{
  "num_hidden_layers": 15,
  "hidden_size": 384,
  "num_attention_heads": 3,
  "num_key_value_heads": 3,
  "head_dim": 128,
  "intermediate_size": 1536,
  "vocab_size": 3260,
  "hidden_act": "swiglu",
  "norm": "layernorm",
  "norm_place": "pre",
  "norm_eps": 1e-05,
  "positions": "rope",
  "rope_theta": 10000.0,
  "rope_fraction": 1.0,
  "qk_norm": false,
  "attn_scale": 0.0884,
  "bias": "none",
  "tie_word_embeddings": false,
  "parallel_block": false,
  "init": "uniform",
  "init_std_qkv": 0.0268,
  "init_std_o": 0.0,
  "init_std_up": 0.0268,
  "init_std_down": 0.0,
  "optimizer": "muon_variant",
  "learning_rate": 0.00955,
  "lr_mult_down": 2.0,
  "beta1": 0.95,
  "lr_head": 0.00357,
  "max_grad_norm": 0.5,
  "warmup_steps": 200,
  "schedule": "wsd",
  "decay_fraction": 0.743,
  "decay_shape": "pow",
  "final_lr_fraction": 0.0,
  "batch_tokens": 65536,
  "max_seq_len": 2048,
  "doc_mask": true,
  "train_tokens": 381400000,
  "max_steps": 5820,
  "dataset": "wikipedia_en"
}
MLP neurons of a small language model. Each row is named by its layer, matrix (gate and up: input weights) and neuron, and shows model dimensions 128-191. Each number is 200 + 30 x the weight over its row's rms, rounded and kept within 0 to 999. A neuron's up and down rows have the sign that makes its largest values positive.
Before each neuron's rows, "fires on" lists the tokens most often at its 100 highest values on Wikipedia text that the model never trained on. A number after a token or word is its count.

fires on: "," 72, " of" 11, " form" 6, "ed" 4, " founded" 4
L10.gate764,185,167,205,179,160,198,181,232,249,217,244,159,170,209,226,183,185,170,178,208,180,221,241,197,219,195,138,190,251,168,172,192,191,179,246,219,212,246,201,194,143,196,160,216,222,191,202,224,228,208,201,212,225,233,162,237,213,207,176,187,224,182,168,203
L10.up764,175,188,254,195,159,170,147,214,154,184,197,223,158,232,219,193,218,186,187,191,179,144,232,158,191,217,198,237,129,193,198,217,183,228,172,208,154,158,206,151,190,222,197,203,209,191,146,192,197,142,210,182,219,149,140,216,222,178,215,148,200,155,197,163

fires on: " in" 13, " do" 13, " of" 9, "o" 5, "ice" 5, " did" 5
L8.gate89,190,237,218,206,201,176,159,150,282,194,222,169,199,217,222,243,165,172,197,216,189,183,233,163,210,210,235,218,236,240,198,169,223,190,210,166,181,245,218,143,233,196,185,215,213,152,209,180,178,186,257,176,193,170,260,181,177,165,201,189,170,199,168,169
L8.up89,183,174,210,193,154,222,135,210,194,150,202,208,211,208,202,163,228,194,134,212,184,190,261,189,226,166,174,228,246,219,199,177,224,185,174,204,171,241,176,208,209,182,191,217,199,227,194,166,216,161,256,137,240,164,157,221,203,157,162,216,179,198,204,206

fires on: "i" 65
L10.gate469,165,202,203,255,215,195,184,215,173,170,230,172,182,143,225,164,183,178,190,169,235,170,187,203,217,206,239,185,142,208,207,234,231,207,199,222,192,171,212,178,156,175,219,219,145,177,172,188,212,167,234,187,208,232,143,175,197,182,211,173,218,208,217,242
L10.up469,201,213,179,238,183,215,214,163,188,222,243,193,196,239,194,204,168,177,159,202,183,177,162,197,170,165,186,228,193,213,189,215,200,184,182,162,160,201,244,227,195,183,173,185,190,168,209,159,229,231,256,179,203,205,154,185,195,194,219,136,184,135,238,226

fires on: "id" 15, "ar" 12, "et" 9, "m" 7, "b" 7, "ary" 6
L8.gate1190,197,204,249,209,212,181,204,221,212,207,174,178,191,202,184,176,231,149,193,232,240,230,195,197,214,206,216,160,204,189,199,215,180,159,165,226,226,225,210,204,203,166,220,189,163,215,181,231,186,210,211,190,248,252,185,227,247,210,217,206,185,202,173,164
L8.up1190,224,227,206,186,265,190,265,192,182,230,200,188,221,163,228,222,168,200,187,249,229,169,164,170,224,202,181,205,243,197,153,198,152,235,205,205,246,226,240,196,213,140,166,219,224,180,214,164,219,112,148,162,234,151,193,262,164,221,192,175,173,249,186,213

fires on: "i" 28, "o" 13, "u" 10, "iro" 6, "ot" 5, "a" 4
L10.gate1034,181,169,179,274,180,141,180,205,201,165,241,218,248,194,166,183,201,227,138,174,165,208,195,202,165,158,226,194,139,180,124,216,221,215,296,205,237,227,239,189,230,222,194,210,162,201,222,196,204,214,203,165,171,181,169,184,199,246,187,159,209,247,236,195
L10.up1034,213,187,216,193,165,214,227,187,196,191,193,181,230,257,170,173,145,173,217,173,164,232,155,173,187,183,227,289,164,202,180,199,184,193,189,154,250,177,183,264,249,194,169,245,206,201,209,205,250,195,227,186,250,208,194,212,224,249,225,142,241,241,190,204

fires on: "e" 11, "ings" 10, "amp" 8, " Years" 7, "es" 7, "on" 7
L3.gate1108,232,222,187,189,268,193,158,184,226,146,208,240,186,228,181,241,185,176,212,162,232,147,188,185,232,213,219,179,202,183,209,170,168,200,185,209,234,216,176,126,183,193,200,152,164,166,187,159,186,166,201,161,187,208,208,189,177,175,206,184,215,180,188,222
L3.up1108,168,196,272,205,190,204,175,188,178,238,174,211,163,240,149,208,206,203,241,159,254,215,110,178,200,199,273,177,181,159,189,267,185,225,177,158,220,222,225,200,228,194,188,202,173,187,230,180,208,253,172,241,193,151,192,220,238,227,172,200,189,193,198,146

fires on: "ed" 16, "." 16, "urn" 11, "al" 7, "als" 6, "enn" 6
L7.gate242,207,224,220,252,218,221,231,193,173,228,180,220,249,185,212,199,181,254,166,171,171,242,227,155,220,209,182,233,228,238,199,256,222,170,238,213,258,152,209,215,243,176,212,247,212,213,164,180,209,234,231,201,265,205,167,205,160,175,256,179,227,190,173,178
L7.up242,210,219,185,185,188,214,181,159,205,182,238,209,255,199,240,159,205,251,204,262,191,189,205,212,199,145,173,241,183,164,153,211,234,186,241,224,166,190,171,238,198,218,250,215,187,179,179,246,207,200,277,182,186,173,212,152,178,223,229,204,225,198,171,154

fires on: "es" 15, "s" 11, "or" 10, "ers" 8, "ri" 5, "as" 5
L10.gate349,200,165,237,178,181,257,215,216,216,81,231,157,236,151,134,197,157,181,198,186,202,237,217,248,229,222,223,209,268,220,144,144,195,222,241,197,225,189,148,205,199,172,272,231,188,171,191,131,222,229,205,195,208,225,217,214,203,210,190,206,186,222,176,180
L10.up349,224,140,186,267,159,256,178,210,232,215,186,171,197,139,198,191,264,228,204,190,199,200,215,203,211,218,186,197,273,216,219,198,205,240,212,231,224,194,183,241,196,267,267,173,265,139,130,212,194,200,181,199,243,174,196,186,161,218,224,236,216,262,194,179

fires on: "al" 20, "-" 16, " career" 11, "ion" 4, "duction" 4
L3.gate536,215,273,233,219,172,236,161,223,217,179,191,219,235,153,156,162,228,176,224,240,222,285,225,229,193,199,192,230,193,194,152,201,152,252,213,158,192,165,209,214,211,219,190,175,181,240,208,229,170,237,199,211,216,216,182,201,190,155,158,218,144,250,246,213
L3.up536,198,181,139,240,184,189,224,209,194,154,259,196,173,198,219,251,181,187,212,188,212,196,192,234,215,212,203,149,167,207,251,208,180,163,200,151,194,213,178,219,232,196,219,220,206,201,177,192,192,225,190,238,153,179,189,206,223,200,151,151,199,210,213,206

fires on: " is" 38, "es" 12, "." 9, "s" 7, " has" 6, "ied" 4
L3.gate668,159,153,202,156,263,175,218,198,208,175,264,190,208,179,220,180,181,173,182,188,203,214,195,257,211,203,206,173,198,229,228,188,190,177,199,261,193,207,141,234,164,233,238,223,187,196,190,161,199,206,203,179,227,227,190,191,169,175,198,182,169,214,174,180
L3.up668,156,188,228,227,219,198,198,230,207,193,207,178,220,192,248,174,235,182,190,166,237,163,216,203,213,130,249,189,215,187,206,188,178,188,185,187,231,190,156,205,169,213,188,222,216,157,185,247,205,190,209,209,210,225,218,192,168,188,236,188,150,212,207,227

fires on: " was" 24, "r" 15, " is" 6, "l" 5, "R" 5, "p" 5
L8.gate387,121,174,210,207,188,206,229,167,181,228,255,186,199,168,194,226,164,222,177,205,169,167,179,165,250,210,174,231,236,175,216,221,226,217,155,221,224,233,225,186,108,233,171,157,149,200,236,223,195,183,168,279,193,227,248,216,157,205,168,212,263,176,216,195
L8.up387,251,182,231,177,226,179,233,216,182,199,224,188,194,194,274,230,249,187,102,230,221,238,180,191,184,160,194,187,190,247,240,209,197,191,172,206,245,198,158,235,138,255,143,223,191,196,208,244,201,200,248,183,167,197,181,202,207,253,234,199,171,191,230,250

fires on: "ic" 17, " was" 16, "ik" 8, "ter" 7, " is" 6
L10.gate1525,138,160,238,239,220,194,220,195,188,176,224,227,192,203,214,191,99,184,206,210,237,229,189,175,203,149,208,229,201,190,266,242,196,203,232,206,202,228,213,217,184,173,224,188,203,204,170,186,163,201,162,276,186,159,174,182,130,216,216,218,254,189,158,207
L10.up1525,254,153,173,214,204,244,229,208,213,210,124,233,233,224,197,215,171,222,185,157,167,189,169,178,204,212,240,211,185,225,211,182,169,224,162,198,245,250,200,231,188,190,143,268,200,175,182,231,224,172,186,207,191,138,208,184,223,217,162,201,211,209,177,190

fires on: " January" 18, " ad" 10, "ge" 9, " cons" 8, "uc" 8, " left" 6
L3.gate509,236,180,211,147,144,227,189,239,265,228,236,173,232,217,248,232,188,204,195,210,226,167,200,189,191,206,219,205,187,167,199,199,181,181,241,156,173,200,131,234,203,186,206,222,260,177,196,254,182,195,234,187,198,210,153,180,177,185,198,173,201,165,169,203
L3.up509,217,217,213,122,189,219,200,215,136,197,198,163,193,210,171,190,208,198,186,162,207,195,162,239,246,197,264,173,159,203,215,208,238,206,194,228,240,200,198,207,192,195,168,261,215,211,210,201,218,186,197,238,228,220,192,233,281,189,213,174,200,246,177,177

fires on: " of" 45, "al" 10, "ed" 9, "ered" 6, "e" 6
L3.gate1301,179,254,243,198,239,167,180,209,197,203,166,197,212,163,208,211,220,241,177,184,222,200,228,190,199,249,218,269,248,219,226,208,201,177,223,221,153,211,159,254,214,182,178,226,159,209,202,183,207,170,233,196,152,221,201,184,225,162,196,244,209,239,189,235
L3.up1301,210,165,133,145,153,255,204,189,196,195,144,207,246,189,202,173,200,224,196,289,224,185,212,251,161,218,162,185,194,158,139,195,206,200,199,241,232,229,152,181,200,247,228,188,216,162,205,224,211,178,155,205,175,202,241,142,219,207,182,178,185,191,234,191

fires on: " University" 44, "ed" 8, "-" 8, "ped" 5, " design" 4
L3.gate1391,176,196,199,234,209,166,203,224,257,182,199,193,222,179,261,193,232,213,156,201,200,207,163,259,218,194,199,254,177,198,225,197,135,181,180,210,206,212,201,171,227,171,167,166,140,223,159,187,174,188,207,229,221,218,200,164,150,201,226,204,157,224,249,211
L3.up1391,254,156,225,208,171,241,200,176,219,185,227,187,195,201,216,193,133,159,191,178,140,238,230,235,220,220,196,188,229,183,147,230,211,158,184,202,182,280,181,225,198,120,216,231,229,168,148,195,271,206,213,144,212,187,224,215,190,255,169,159,197,162,189,215

fires on: " with" 89, "od" 4, "," 4
L8.gate1406,178,225,141,218,271,187,194,204,173,158,246,206,189,188,182,215,221,188,195,219,178,214,158,202,182,263,204,219,187,228,187,259,206,220,222,249,185,176,187,226,132,241,188,189,211,198,163,162,197,177,203,191,202,234,198,143,224,199,129,163,163,204,231,184
L8.up1406,170,197,187,190,208,204,200,216,238,225,142,205,221,219,150,235,213,177,212,230,190,210,222,213,261,180,182,198,155,229,215,220,166,128,183,175,180,253,227,173,208,163,199,208,220,218,177,229,189,190,226,208,177,213,220,155,267,238,216,164,225,190,260,239

fires on: " |" 75, " (" 9, "," 7, "\n" 4
L8.gate139,173,164,233,175,198,203,180,241,231,186,190,199,201,232,192,161,160,171,210,185,176,201,177,191,175,179,214,214,150,301,150,233,233,273,212,203,162,176,192,274,199,209,152,217,190,153,161,213,208,197,192,219,197,254,177,177,250,213,225,212,139,242,210,201
L8.up139,221,159,204,159,208,193,238,213,244,208,155,140,229,209,198,181,189,189,245,167,186,159,179,182,251,193,239,228,202,249,171,244,228,185,183,206,222,233,169,222,163,226,263,247,170,230,186,219,154,227,232,166,161,239,176,163,196,220,181,195,188,192,182,255

fires on: " s" 31, " in" 12, " football" 6, " bas" 4, " Football" 4, " of" 4
L8.gate262,214,192,213,214,177,188,138,160,249,213,210,183,226,169,182,228,175,197,167,236,178,184,155,173,200,236,260,212,194,193,218,193,224,184,208,159,179,222,213,163,220,203,177,236,222,225,150,188,231,205,213,246,173,242,190,172,142,168,209,212,188,216,146,218
L8.up262,115,163,208,203,195,168,208,188,188,234,172,187,187,182,223,219,155,207,198,229,176,194,179,184,235,181,229,214,267,238,127,190,222,183,202,189,152,223,226,100,245,191,174,212,159,165,248,161,196,192,183,214,167,152,221,203,191,172,239,193,175,215,202,198

fires on: " |" 62, ":" 16, ";" 7, " medal" 4, "ant" 4
L7.gate98,207,229,218,213,185,192,205,212,267,211,163,181,155,214,205,139,189,181,202,188,194,180,202,211,195,172,212,234,152,230,197,197,186,173,209,190,197,223,136,178,195,238,240,183,230,195,215,173,196,142,219,188,170,195,201,184,220,180,214,262,171,216,178,196
L7.up98,176,208,245,144,244,195,249,225,215,126,203,223,185,174,158,186,199,192,191,146,234,196,201,186,246,204,161,211,219,158,202,182,192,220,218,199,144,236,229,194,182,210,223,217,157,177,189,210,186,159,210,226,198,218,197,178,201,169,220,195,162,228,239,170

fires on: " |" 36, " " 10, "-" 6, ":" 4, "ric" 4
L10.gate824,201,159,213,223,222,150,205,186,189,247,181,204,243,193,235,178,169,167,151,205,166,200,189,242,208,144,225,182,135,208,210,143,164,156,254,128,200,197,182,108,180,226,158,184,217,180,243,112,205,200,184,190,167,188,247,184,195,225,175,208,248,191,216,202
L10.up824,242,176,191,173,190,233,198,213,195,137,205,192,190,181,185,230,199,215,183,217,245,176,191,225,224,176,209,166,185,176,170,208,231,181,213,181,119,236,244,249,150,245,231,196,173,174,190,208,195,182,219,203,213,206,166,112,209,170,178,186,231,203,229,215

fires on: "," 15, "ents" 12, "t" 8, "-" 6, "ing" 5, "stit" 5
L3.gate587,174,185,162,195,211,205,168,224,225,255,274,202,176,185,196,248,188,215,225,209,204,229,234,218,235,226,215,213,228,238,239,171,198,203,239,236,197,211,191,247,147,182,223,160,203,184,145,165,212,193,226,219,209,204,171,177,190,208,168,205,187,219,215,129
L3.up587,233,172,172,244,207,174,207,204,201,106,215,189,200,204,147,226,240,187,199,219,275,174,218,191,226,160,178,222,237,213,195,183,144,194,227,194,212,162,178,216,198,261,191,178,211,178,206,134,169,167,219,204,257,211,237,221,232,251,221,138,210,165,253,183